From a checkpoint of a small transformer trained on Wikipedia.
Size: 13 layers, width 448, 7 heads of 64, vocabulary 8558, 32.2M parameters.
Architecture: LayerNorm before each block, rotary positions, biases.
Training: a variant of Adam for these matrices, 355M tokens, 5455 steps.
MLP neurons of a small language model. Each row is named by its layer, matrix (down: output weights) and neuron, and shows model dimensions 320-447. Each number is 128 + 32 x the weight over its row's rms, rounded and kept within 0 to 255. Numbers have three digits each.
After each neuron's rows, "fires before" lists the tokens most often just after its 100 highest values on Wikipedia text that the model never trained on.

L5.down571:169076119149065151101115092101075094174084149056126144125072145122134092139103125152132126133100150167161167096119100078138163121170092119139169144103130071141095117102122078124162128138167167123177139111140143139104155157146130113165118186151140144169153135196181103104154078074120157107159172141079148088133101061124141121206148125142096103186078109095133092124166154124078181139160
fires before: " of", ".", ","

L5.down39:122117119125135067102153077110097206138190111152113125122099057110145100143156092183048089113091183124168158094160067216109137092164066155154187084101143177118165102151142084091142128162188093106112110082160094083092135080114172167154137087162108106136089135092157184125119177152090153100151051141075161148134118130127138113100093166122113121164107173130124113212114108091162140127140
fires before: ".", " ", " −"

L5.down333:152128154137168080173070106036116127208215180132154114115145099150168105084216091140103122059117092118160093143156151116124143084108125088142146125092132098097141117168100147123130135168143091082119154142156124130106129135089125100166176110123141200176066203155132118040151080107145155180179169163156169119099156095185079070170182152134124101175140094126111118119134162171100074108162
fires before: ".", " |", "nd"

L5.down782:135149176140118147135103113106078163172172135157101085129136124149164130125145126154133125077105119098231114165135052177106131137090149148140070115189142128138130172172131082085119156134140078108170102083060117068129128116128129143123068087112147081164153161120158117121097112156120130184141063178121058168185120139117137085114096162146136194169115163135123132170138101132078196092121
fires before: "0", "1", " to", "2", "3"

L5.down712:145132183124160138146132088147095125065121118145164155101122165151099080108080148091125155115095157132144108127121100098142116109135132147104067214093104100137096080108130157140140113113139175162149128165123081157131071117163116103120168151120121121136153127186172106077127158092122098136137196065151119164073237158117113104113118116102139107135139136083137157072126118130094103178129
fires before: " |", "–", ".", ";"

L8.down1085:068137114119078095117122155162083120128137194157121144110199156100140112145199096146067150217115192203170115134205101141140123066100128206130134159157146139191107094108141128161180184127112127096130113130084107139166148082111094137098189152122168138072144095134132150113176124099193141123110129162151110055119157163091158152106108124076138119132135099124121138136074084083089118121096
fires before: " |", "–", " -", ":", ",", " –"

L4.down88:139104141148126187088121176122136070121120117156162124145107118100089119101142075132106114126147090052164118131085094123104170112121197107157115061167101154139126104111147082095104073109114135129099071077100128131130154133166098139124113145064100198105055154139129155122133095128135100084097111109195169144125146156148107137155205094124119088120123055158130110113166103101159157165138
fires before: " ", " the", " November", " August"

L6.down748:125107053100139114162117148089138125097168131103160185129204135143128144157116117159255128096139159157133142163118117138082120097083160119127128130100111154140117182097169066116157122114121114124120161083064116128043162127048161089160204070130135172143154168092115107131119055116182131090135146134099138052094150098098160190110119149081107165141103145123114108094126132073168107132121
fires before: " ", ",", "."

L8.down1231:086119131118148155130158100089103111154099155150137070117103119093110106121127131106234071035159102145099156122128177143108158137077100180103142184167130132137109138112096147097147132140120102152125137179189104102035111122164130125102150072123125155152158097099118116194095118135121179144182111137120185167135084125061129156152190125126146173123131168131165113142119122131166185098171
fires before: " ", "==", "===", "In"

L5.down378:182167122136106112130141074108069101109115150075210141081150077138166145160101147117204133090108083110112140193158104159118143128067142148127175084114118145160083141129180068095122134138103161172152170182105143076139158111113121121123115129150121136160194131089171095133127093096128126128093166123142132147130161104172147120169151180137111096155113172100156175149148108188095104104159
fires before: " |", " |\n", "%", ")", " (", ";"

L4.down1095:162119120194134198123149123133130143145092122121096106148139132159098108132118093121063091106160147118202153104129092144095109114145160151130133093161058091150100139087142113105096078123139184109138074079128103133184151163186096131146127132107100143170088088155099151105145114095145149120123111110060129132136149065149067082127168132080052157087148114102155117093193089087085145132157
fires before: " ", " the"

L8.down1230:088165114110079121136179097158118139133120184089078175149126104170082108165095122127089108164131158096093189097158094066103141176096118101186133151142175126115075093100156141111083091103133163144090058145117125134191114121133141114154116153117097107134108133131136188173106145103111111121101170152147174176153106145183150141131155125126133144096204145111134134144168111197133105144130
fires before: "9", "0", "6", "2", "1"

L8.down20:160113148144107101114111143154111158155145112149167086097101144163132143140105140106048139124098102117114172101044124133137157107112133113084166104083159098149125175105069129151114119146124124144140138105157085097103151102122086094107164098166142243152129143147144084091119164112089162121192105157115145076132145115219190134146162194103087089144122141175085135117143172067153150052135
fires before: " of", ".", ",", " in"

L5.down403:100166135136127103105140086086070153055164104062117158118100157155144103055127130157154071154061203127173160110109137157131146084194126106062037122146189109095163101137122139075127134117123159096200155129144117187127088184083099117152146166127120144096122145109160120125082156066138121181109152093166152104078136154099150117141130113112140098132111127155116094114124177161118134170063
fires before: " |", ".", "–", " |\n"

L6.down746:096126103077121179130166108151165149159140139079216158165157123188140059093152171098153126122135139083109187139076128094184173173110146104106145144128170085078132103142133121109158126140135152123117138145104128170146115125139145106103042078090082114088179121131153117113115084116151120139084158079155104128100155123182176096136196077129125135121122096085082057065149166138125118115156
fires before: " |", " |\n", "1"

L6.down1134:159124163051129138081156090054113141047134123091109149164160111124100110133126136183109131106081084115113149135113116054153105084222141164121101149132096149164148120157128170115157079173075125134148173125153103134128143116124141106116151127095152152138143114177188129162084143068126165166115127103126135115168151113110090116127085074156182144134069073139114152154127151128151169135123
fires before: " (", " |", ";", " |\n", "%"

L8.down915:115150110113179106201154160056148128151187172122115090146095079164122099133147182099114104114130133206117144159160145129113165129082115083152101108150111131102093163089160146153151144150140137055148097181113147096193124098165149124090138151132155153157101066051062079068155094166163114141110201088171097096112128083127167132085115152109089117125131112110178142115127124072046102138139
fires before: ":", "\n", " |", " ("

L5.down453:155095206128138072142126097109142142144186073078062103153137150044170149080164184155072096085165124131068161068166067056154071090124122133136142116141133133063169087133074156136075189099093098074183117134095143093139101106109126095092108098101107151132169117115178090108160170081089144117108159145167176134080131164088126107172164126126151117136153102159111136100094119110104153089113
fires before: " to", "on", "t"

L6.down928:113140086141107145131185141153124156167081125097073126134164171151163121170110110131000162134152133163085105142143127080078115130116102101142173162123115136162072119067135115106092094100124163146123118128125104133255112110168096173106121159102089103173093120137126138148155128130096149120133149121108140117124135129146120103083147141159115169100139138146103136104123113153152162156123
fires before: "6", "8", "5", "1", "9", "3"

L6.down908:186071112147174144096144140140138099081136098101129117146152169141138095128119131154165158092151105114143133126125106088106147153136102126110127139086121124129120124105133123117141149174184112109149093177113143091135099061179166071124105115161116175166168114128194104143183150119100133129108178098108127095090093132106129129100194141095105088149135109103094131157168122138095187119215
fires before: ".", " (", " |\n", " |", " m"

L5.down1013:184179169122111144165118141164131129173118146147110056080137145136097088139141076105130188117109142133191141143087079125093131145160095148119081109142137129107113153175115102124119137152146092130150116107095154148156194151163051012171188149147080102143152157116128120154127095154097135180099046184086062132126111111110168109134083191119124168127088140128103093156125119122112140099105
fires before: " |", "0", "1", "2", " |\n", " |\n\n"

L5.down953:117144167129123128160165136123118130069159125131105177103166078134112118070115161137043073118162139191134166124112102121160129129083160164145143156100113140056110151117136155171158112132070150182107149108162100180135114192165120135127103143084119158152086104133122221134154136141163085104161173095094144098153134124141122180106142119151105093124128137186139150094183117118124106094128
fires before: "9", "6", "5", "1", ".", "4"

L5.down396:165146132130128155141130133100043117144156112172117128108149168103099159101221171103094153080128155176142086141180071125178110142100086140178132104126089158129105072150150165156125125162127147129137204154165109114168166153182083174120134144132163132172162177102088156090189074139143104127144121163106127130112154129159083120128072074164076112130134132073145112082108149148138086061154
fires before: " |", "as", ".", "ote", "8"

L6.down718:157096128109209116140158093146178125118159109171116086149079171201107141110151168128024089139092114103169153091123136166114164148116131084101097124122112082081086166110116111154119104178138138140122126174078106196155177069111130128153056110150171095152155194129093124174125139152118106092166108100106033140117144118175111146108174159168089085179133150170106158112099175130097126112110
fires before: ")", " (", " |", "u", " m"

L6.down397:149109116098147078128128146137132062101190126062078147109224065125159172203065090125155110161110121142102094132147096109156150123125153119149102057180077124084116119111142082090172121123127118121119138097077123156117140156133167099128142190059075125147153134162128171055126095184131121076181132116131146104120109097071146120108132107156108136193100086112130050125125100070134172114128
fires before: ",", ".", " ", " (", " by", ".\n\n"

L5.down1524:139109178122120102109145126176139143156137129185161098136069128121135131138141122125075102102081154164166148115166125145169153110148097171115160171056065148116126110185173075167144100108107099111068130147113166076112133084139082132077169124136161111085184113128159182086123134141140152116186114106107096153109073131127111094117175116154105175125099073127093097163162124161124101151137
fires before: " ", " |", " x"

L6.down839:129129139109073155183126165088158132129170137096150149067172131047173102046124122064150073122069084125120137204137135135142111164141149128159094140141168082118113138117165157149146104159060137159138146102157077135124176134106128199143111055123137114090095129097171150136155139135114063091134105092147091105118107124113173143135098159134085184123121118121172124190117087099198147173057
fires before: "9", "7", "8", "5", "3", "2"

L5.down636:084145173084076146141134180145090146095103134059091124132152154182164122125153149146089069134142148136101135088109132144150152137097071097165074158134110119096121129139126164109128082096063153133153166124119104151119126171099179138121094164157168107132110099158076170211106174149137142167111149091096110106163145156119106159077127125157162158097072139152097170094114132112098127140081
fires before: " |", " place", " (", " |\n", ",", ")"

L5.down778:173114094113096144150098067125150111167121098135142101094082097164160113122161115124081125145141111109159092081120075136126107150145152152121134132138126127165131136207169124108132137142119122135183146119053141080166159058130175077110167156147134080128159135157158115157121099147095143103139102139133072153146048127147092125157121137197121089116099104093188121141118179113159124135175
fires before: ".", " |", ";"

L6.down1523:181204109115064149188106060122191199104144115164146087109106097190143153153080074211152150105083149148201070171180142189203083093159133102113140139072118138171128170106149122143120194084140129111149109111164123157123105119167185067116144135098154090164170182200136152119119069173107139123122122144098132163155068060150085101123088136155133135108088137138107165129061097122160137084138
fires before: ";", " |", "."

L4.down1500:110146129120166099131222100099140139145172159124126152127141145090164132141086182138096121080193068148124149099087129101080178100096114174124116149158151140088093135171082111172126087182142118101089077168077105140134106076090096090071122099111112120097115080095092179122112071154132146096150146090100100093137139057113161135185136084158154110099115105156104156096169111149125155141182
fires before: " |", " (", " ", " S", " |\n"

L5.down1502:174119147138153165193123097112104105107188113150160078104139124120170129108121136110069183146084142108131124130189135123178147083161209145113110137098157070147101146127146171115176239145131107096159161084110077091143149111069120150127177148120141166154183105178176135132155042176105061144146077136144126142130118081143149051117066113099107122141120105101141128073178104083128075147150
fires before: " |", "–", " -", ":", ";", "."

L6.down740:160165093100126189160122146075132141099117138150165162146134113097148108148155164163079192159119071087076136073140145097124128097194101156113148162128133152125117174109111081082158105124129104132158103099063137139139125123143115051115164099110145140144138109092156133139132113117119114044134148125161166157123112123144147118125100135093145171129124141153079180010151099142176125108151
fires before: " ", " the", " −"

L5.down1174:114182174168142132158157087156166140115107132158125075126124141183104119149160164137035170101113149129101131102097067160111138117069110156071108128145119154117108085154197085155091082144119110087116107063108184133108178160164163044148167109167096104108136115113125137158091066166124152154101077154110079128065109116097141111156110134174179118169160174121081142146132073129099158115124
fires before: "1", "0", "2", "3", "5", "4"

L4.down86:205132143200180140100093091197139195157120150159145134129083153083075112171112126099068108124110087102123152125140103202136120090116145135061122142126076131159049083116176121145105144122155127104148109036125176114128110119139135098102175132206133137125116130138181136075117104142152075135139073153172129105124143111138147121124108117123133108098128122089081120088148130112123104080147
fires before: " ", "waukee"

L5.down1080:183118174082123163121139126121133066144110093156180160105140113090107111144170164159038176124192095119173143123096142209139225151138133142106170108106141138105156125222107075117113112204092126142109163088071117151144106143058157093134155080172233085095104138131127098176151136087169119073137111177107075162141131109164208175147128147089132155117128172140130087147145129098089118036124
fires before: " ", " ±%"

L4.down333:156100108165061103122143164139136161163120186156067153130132163104155127069121103076006124106158139114153101110234149079099188101158132118141173117124148133122070124125108054054136118103177153121130124111154110144235119127205083144068135143103180127138163086089093145105118159112096126071099158121102151093128134100078132121113154162112131208107151141164105100081090112158140095142178
fires before: " the", " \""

L5.down1463:156092097130104044115134137155125147158113127138149119065122140148110134153147138087067118135108138136119116126125113159096192107127128086142134094132093112079159146120147144164116100099174145143123110089084097115163137086141106086219132155096131119145138108145117087138161075154098103153100125118192096064104095118193089086135120166114151115106116103101093118176151132121158145134131
fires before: " ", " of"

L5.down1070:078147118140150136150155134165113097154084196134132106164156159109136122099115120153114117115125146103115113097107152168094193174101129107162135095112124131130090138074163090146120158116104142136138125037152138084165128155147143094160084131152089127108112096127153131081125108127129141157123077114120086037109073121160147114091120104103146065172056117162141192202166131160141198132159
fires before: "6", "9", "8", "0", "5", "7"

L8.down871:092102100112149043126106105117104138159148149127124055089112110139176129152161105097085071123113145072140111174153151133159132177179095138072151148130159197115149180216157126134154137137173060075061133135176118098127183150092081154060148103096122111044122054092136141081104160107137157123191116143063155061153145096088186174129116136127120108150151060145161114155123148122103104080116
fires before: " ", " −", " Capital"

L8.down625:158147117146158108121164104112147116113117168147142110099110130133156155117150139061145104112205132079104142137105176103136207112174156047103159142127112106157147127142106117095192182168134120093109105076121144091089136101116148143100169112076151128161115089203215108132129053149108169141185157027140060090117109086123108106118116079146143110063154133131114091081097087138126155144122
fires before: ",", " |", " ", " |\n", " (", "^{"

L8.down359:141085136148156099123153145146181146167070121115169175101141095172132164152166124134176111040183142145135181142125166109047144126114101117123113137091151149069135124098085088144131115154169164138158116117144104143091170125155127145150101099154094088160101160104115115136122179118058166155086088095072174104091122156182109131119179104136133132146120161062132129175125136136197133157092
fires before: " ", " to"

L5.down569:154057089125123152096064207156160089138056071132131150178146124145137112166046118192069126149133141139116145127079155109099158146161142179146146157113106107142146106123164149146160121148134104116133145104164114126114091075146095160162142127161138088101145092074132128129163124123186141149139110109119113112146143110123167145103206156112163095126068110117072104074122118168123049153150
fires before: ".", " |", " |\n"

L5.down919:139105168074144146154108098133174142128144106104091168138143126059127109133092112110087142182147135179108091083105142104143147126125160104098116103126107139131156157146155150133132096118179178089192164150085080184103084137112186133137113137172112120146114150139154098142138077200144119168113128179188155109145165087113124099133091165069198127178076149096129095079174144116163106153131
fires before: " |", " |\n", " Racing"

L4.down389:143128111157133125127165132132165158159079113087057127114158161118162107176105096083000137168140135152100091128103117090060107146120110100146181136159098143150084117098117113117093152107175188156106114122114113141255112103176123161131126185115116112164115121123136111108191129129103159126124126128093120118131137130133143083112174107113097175096142124159139107100104131117138156142135
fires before: "198", "200", "201", "197", "199", "196"

L6.down999:180098135135106105118176148114135123114128146150113154103180119106183145174107088108147075112094102121124105155133174041139163128138152086123118133157130077124183116141172099108192186072152096075171057089158077130112170142139187128156102163117063092147127155121193132115129047080103111203176187148166073121146109134109118103169156134122186188104104111078137152088112083146104077152144
fires before: " |", " |\n"

L6.down978:161148124102118134155115109111093129164206160108125073105105141102158107187100150177118104115140153142114158153139101125220124116156083108129126141128164088158077137091158076086096162175132140152132153122122120167114088139053193081145147149086232096129097078131148129138087137164130141131152138164147164089152116073077113155126103146166164157113090092133089115171148165126175145157120
fires before: " |", " |\n", "6", "5", " |\n\n"

L5.down472:123169158099138139177163112177119092105106109203119091150122096114194146193146099047086164186162132135115092154174109136140181063134135187127131118096172150102131160106140140135208125165150182095148116091111111145137151141031140137169115137116112103142110126095109103106142118209042130179178106076130131068135146139135170156130129142104144117093154126149129125112137162088158135121133
fires before: " |", " of", "'", "."

L5.down909:114175130155150078175162165137125109105127106168141129113102106117133101110135193124166133060102128123163138151102124130117154090154145135152089128116110099165120097185140175125185093164103132114141168074156091121138147131078085025088162130138137161083188098155122141081060117148210121162095146136180054164057200120125117117105085132082188125130095174100157112128119128119131041117066
fires before: ".", " |", "iv"

L5.down892:123107102120113139091172119118152103146161088121118104117110157129139190104139071155228140114114113210133144114102166089155127123125143152141150123045114148157118141087115132185150139121122171092187145173090131157114091101133127151114185101120106105097140185075147126105120185133112129143132104099121138152139078085109145133225119129118098111127095154099133107177080090167089116153212
fires before: " the", " a", " an"

L8.down604:109147127136150107099152179114133158160134154101091132123172128146084093156126124180000145143127079114139064155190110074071109114131116128152163126106121130139077090099169120087109137090106183173117149153105138115201113124161127177125134150138083133147139119146110162124094131143120149140127174146110106101127132085113123115060179133146079166130112117135114091089146132110151138195180
fires before: " ", "201", "202", "200", "199"

L4.down432:129111082137129171148136126160137086132200128088078114134102145104119161156097066135087131156159112167108104138179173094093111124123090168132181177165154111146091145089126098103134141131163150119122130117133083123255141133188133197137148060119128115198135093130182134151105167092077159123163135108094135101097122151147182095112206147144148179189129172171080137115135089132109150150156
fires before: "|", "===", "-", "In", "The", "He"

L8.down731:177089101187108140155107105159138123097111111102093099122100174131175163085147132106103119132119199099151079083107138108101157108165107129122151116098073148116135120141090182106107104128118127162148155058120131174110136154095187122195142144142138126128094123178216142115140128072145083087092149122151122131147133112114156113124104091185157062140109139147107196156061163153061097165102
fires before: "|", " of", " in", "|---|---|---|---|\n", "|---|---|---|---|---|\n"

L5.down916:155134090081116165109067180109075122124123188131140131084153164131103179102223117110098102155117166144145106116106105126172147112104143144142129110149116111126086141126116103138151166112072145163095207135129142071137112122091118100137165110114124198160128132145085109157097168092155118106082113132184081053108135140184125144131129114151112129143133126176082086094127197162098147109134
fires before: ".", " |", "',", "'\n", ";"

L5.down422:136136140121068144153156169179120128130121147109159176161135118092107091077113154137083104132152107099128164163109094165078180152135102154098138101131103108149132138115109106123094082113136101157098185120164145128121117129085145104138085117136107139115133154111128150150161189126176141092122146137163071061164129069178167118162078151093151126110124136132102107103116131100117117105179
fires before: "9", "6", "5", "1", "3", "8"

L4.down576:138150114146129102173031136165077109138108122180162123142168127116092189125106142188255117116106134196133152156132147093156126110107175169137082151123152147163116153142055101106139098125125156077077128145138162109069123107076128117084127115140097107084105201133110113093178134090130116132138121169117089125136141099106128136127101165095103112113132187089143091120095106086081065087085
fires before: " the", "200", "201", "202", " a"

L5.down513:143112090170120128128086127094122128128206086165110095159097192145165101135165081103146140157106106107101115108103121075108150159204136117130148147155066171097123154113144111168143128139182082140121183121157143130145101141065109185138137097125096118177128162141148149178156145107136168096168178096087089152100062119152100162105133146111143148156139147139229064135105158087134112132151
fires before: " |", ".", " |\n", "ai", " ", "9"

L6.down206:121131056154120136132123146139123143148183152143175109130179115122112125095169076162163112199077219114086128141105092150114082153135089125132113147140069113107136115161078110122107105096128125178112169136127143165135153180121147170156091134113165165107128158100147144129108141137161161137134121085038086229101143140151150102119104156134119115104104133138071155156150080094133114114075
fires before: " ", "7", "8", "6"

L5.down1064:148174111142105164142113185142110113145127124135101096133149150119123132099179128161094087131115145071178124138135143167129151172146117186120081102144126147130088134122124092090098084129146080128114162116119130148151101104100120100146143130155138087174157105103146176128130147139201160163062033138126054086116099165164169126133072092093133156127074138136132120113174180133181159068056
fires before: "6", "9", "3", "5", "4", "8"

L8.down632:134184130157100175129098136087085140141163182128119099056174094135131123124118130142126143178134114140178129192090110145160154101084090153104097142096149163126115132158159090134097130129117073146141148051180132169111131056123149135159189145120101167166180106172171124101133115188081125083200117218142158155129128136117119158155126104183156070201086142134165117205132139164121081172133
fires before: " ", " +", " Re", "|"

L6.down701:157103105180149103150146066148075141175128121162147176121110073110119092139090105080142093112168126154180080085113156138141144138106164122069187145113098105133102189117159160128105086103121167095198102121130087058134204108139182109105102175132103156107101082135088106074077066151143111138098080079101113080091155141118082154070148132108085103129147091122125128156148159113147122147164
fires before: " ", " the"

L8.down1273:084160162129112163139118137128099133156137172164138083144108140098111152168106127115255063080136065128096144089164166095136137124093070167117104110134177102123152128108121080156103179159173087139106105138168079133072091143117150135125148118155117157087106105115100160145137145128110166103224168181091155157122087094161104165141180121114129163158156139122111116104107179125141125108184
fires before: "The", "==", "===", "On", "In"

L5.down460:164113114097137113125117108140091130156128050138139116108089101120178150147179067154103149228116132141151154097170118145137123099110133192057148140097206100145146159108124139024159217134140171122128120125081148152096107148119104140137136111151095147160143092126151111058140117094113090144242115126137167149099112115169127110138164121160099121138134066158130163148086151169098177128135
fires before: " |", ".", ",", " (", " |\n"

L5.down1071:165110080073156119144189110116126143150193144114127158159105098123124150183152119136194095167193129171110148137125121104108095107081082162117152113094151097121113078154157097136111096100147132190188146131181123120120228117178104132120113088114135127117134098116138126127101127141118120111126131123069116188104109118114097101119132173235057140097103075161068174155129102123120168137137
fires before: " |", " |\n", ";", "%"

L5.down27:097164107118147150117139172082166134036140106177135111137111196129125086158153122158086121118062131134092118141123129114175166122108123131097112125112092137101167125153111181136181108158126109065178168117154118169134126127141118129135133089133096119068162065157086150086137105134195135124066107096130110076112165098073125129146072141149189109134080128114148120167136063107135150127138
fires before: "|", " |", "-"

L8.down406:149095115123129065164087122185153129170086109183081126110068113144205140108118113100113140141186121130133114204109176194121119094179136142126088116129158095098118159093129144178107106130139182128110142102129064153166115104138111117176120106139114106126123087086085040150149126113065136138135083126138124059088128187139160134192172182224089147112102059144141087149106103180187159061162
fires before: " ", " of"

L4.down97:177108130152103054057110126111147153105223108132146148118179119111133113152133163086031167127105130150142147152162119173114163099117146103114130136155098143174100148135111169169084098157151189145067180083020176142124129174111093120117149139155104154155121174116145123142087087138120063122145084125091150070104104132165139160107096134105121110158129139107131131061108117124138086157146
fires before: " ", ",", "==\n", " in"

L6.down418:123127110100140133139141156122155146102130134117146114100159145142128132152160112187070104106108088183143089130129160132115173162115137111087109064147143079115135168138164093125113167110156172151130092063073114115177127153084199121191141129064120064119080139058123197112105132140168118096085146147176113145105138132157146137135103114192079110130154074115180146149163184182136165124129
fires before: " |", " |\n"

L5.down1062:150085165132186134160157151142071154077088150153118136156114136087146096122101108090097126144145136147117129139143121100132127123147142158103061211168133087158104093143082100147155137183132141219148144106105096132136179107127087078180183151145129116081138057126122118072127114109154111141066149152163136164162190112129143106151132075092147178115122103129119176077107107139139079084150
fires before: ".", ",", ":", "-", " |\n"

L8.down1385:123127159122167098138111187156080124125153099080112162101122155101145119114140138116080149119135100155145108160130115117117118157163143128122095152051106143116148178092082078105116111132172116112157141061141115127122097137122064118120160106112134131129108092190095099101173128106204161109157127169136089087138152106117200116103136109084085166193115107051116132070121094082137134133135
fires before: "\"", ".", " and", ",", ".\n\n", "\n"

L5.down885:169113147152123142158093116176111119138156096106148109099116102167134091116150098131017171094161121072131110141074101165113150092080138119133190092103128124147072158082150127065124153097198164072113121072142140131193112169133120135134180100099081144115050105121124139125124145132082164079121132108163172112104122094143097068169169117079094145169137092131134109116146137103141170132130
fires before: " ", " the", " September"

L4.down891:114097110158154124185162143161108105141198108151087156127115148109135153132140082156255098107182115144102131113162121181092118124083128194157167120116115162161114142151141119124137129132083137140119128147155131164161155132104132180127183016089157148170137128125114144155064162155121136123194131111068134080085161113145113153125112117134123173166128158164054159119106125114156106131178
fires before: "==", "-", "In", "The", "==="

L8.down648:186127093121158102157082135107096137133222153140148209092150080104114104161188134074090111139135088113106123090167091139089139145101123169130094095146114107092111121159130155078129120168128103150164122088105148129140165127116135124155102136124147150110100087131100120098115158065139166190090146097135155127099092127117116118131127142066149165083162156140187092110155138128151124128117
fires before: " |", " in", " |\n", " =\n\n", " to", " "

L8.down890:140139123162165124156133095121154168092133122140163094111116109132117124104161122137255128066099033170125120184150158152128130113160199139091112152132167115141137178131136108101186178100110103162115106076080093169054113113155141146161171104128133127154069165171142183090158113145056181074110127132152148140171129140141084133112118134086111110091141196131133110164065131157186110067085
fires before: " ", "==\n", " ==\n"

L8.down480:141161152090065098152186097046102120131127151066171109125149097091144099126159103090176103143098090133060120147145170110156131094133124098080209165141129119098099092150150079128100097089116161098169150085147138099131115091185129169144171128108101091119152099101163164137100106157124115138169147160176131201138143179137174143118144146151120132146137133183097163099113145209098145182139
fires before: " ", " |", " —", "0", " |\n"

L4.down1422:151140162071104151162078138101111048122198117127144098099110111122112146152085097136254133145144086143106131135113137152164138145106152170131150103089133185095102143152147100121175138101130082156111134112145131137123167107114155145140255098084171157159144142148107114133100133165163112155205125143100092109127122112109159144133110058155146133245115153109071145104164157127103174127158
fires before: "-", "=", " ", "\"", "|"

L4.down1343:144117171095116171182081150120140057106185135146132109131140094118119165161104098122199131122130102125108145143135088166182132145111160164121143104105111164109122128148137148137199135099098079149102156130116111128131157150125172145146255159091175154166148164162145105129122124201157107144200117091126079101130084098123182143149094029149148119175098163067090136106154154095122167108141
fires before: "-", "|", "\"", "="

L6.down936:155118154081062160167158144103106117190188111174106093121172166158092150077164121137122142074099138100112131103091159132152128177092162150126100113195134191148126185122134083115140170130140090135113151135048166131114116066085137078112156089086112149139078078113172100133131088109181177153162137145042126108158140144110145157092078137108140119146083167114134154169156072130166161132087
fires before: " |", "4", "2", "3", "6", "5"

L8.down1040:201101138167132110153151116098107111182123091158126113148079118157177158160102122162071108096164130129115175083171138151150167125114151133098104137135120068093113173159132134094111150092189128127110125130118115098128158160130117074079125175135112132163141122126133121063155106123156084091156142121135120123056137068155138155138098150101076097090117124178137117180151150127083140128112
fires before: " |", " (", " |\n", " and", " in"

L5.down81:112180146121153150127159077129127139079111177098153127131124160120110092136118199142135105051131143105207114099112065074170162122105144137142121111105134111136152053153133127118119117182108105100198138126076197113125086165130095063138111112099144144130142108137154126113112165080164151204102143051088116104092172167144135111097168098151182132098121120121109089149102154102083081136039
fires before: ".", " |", " |\n"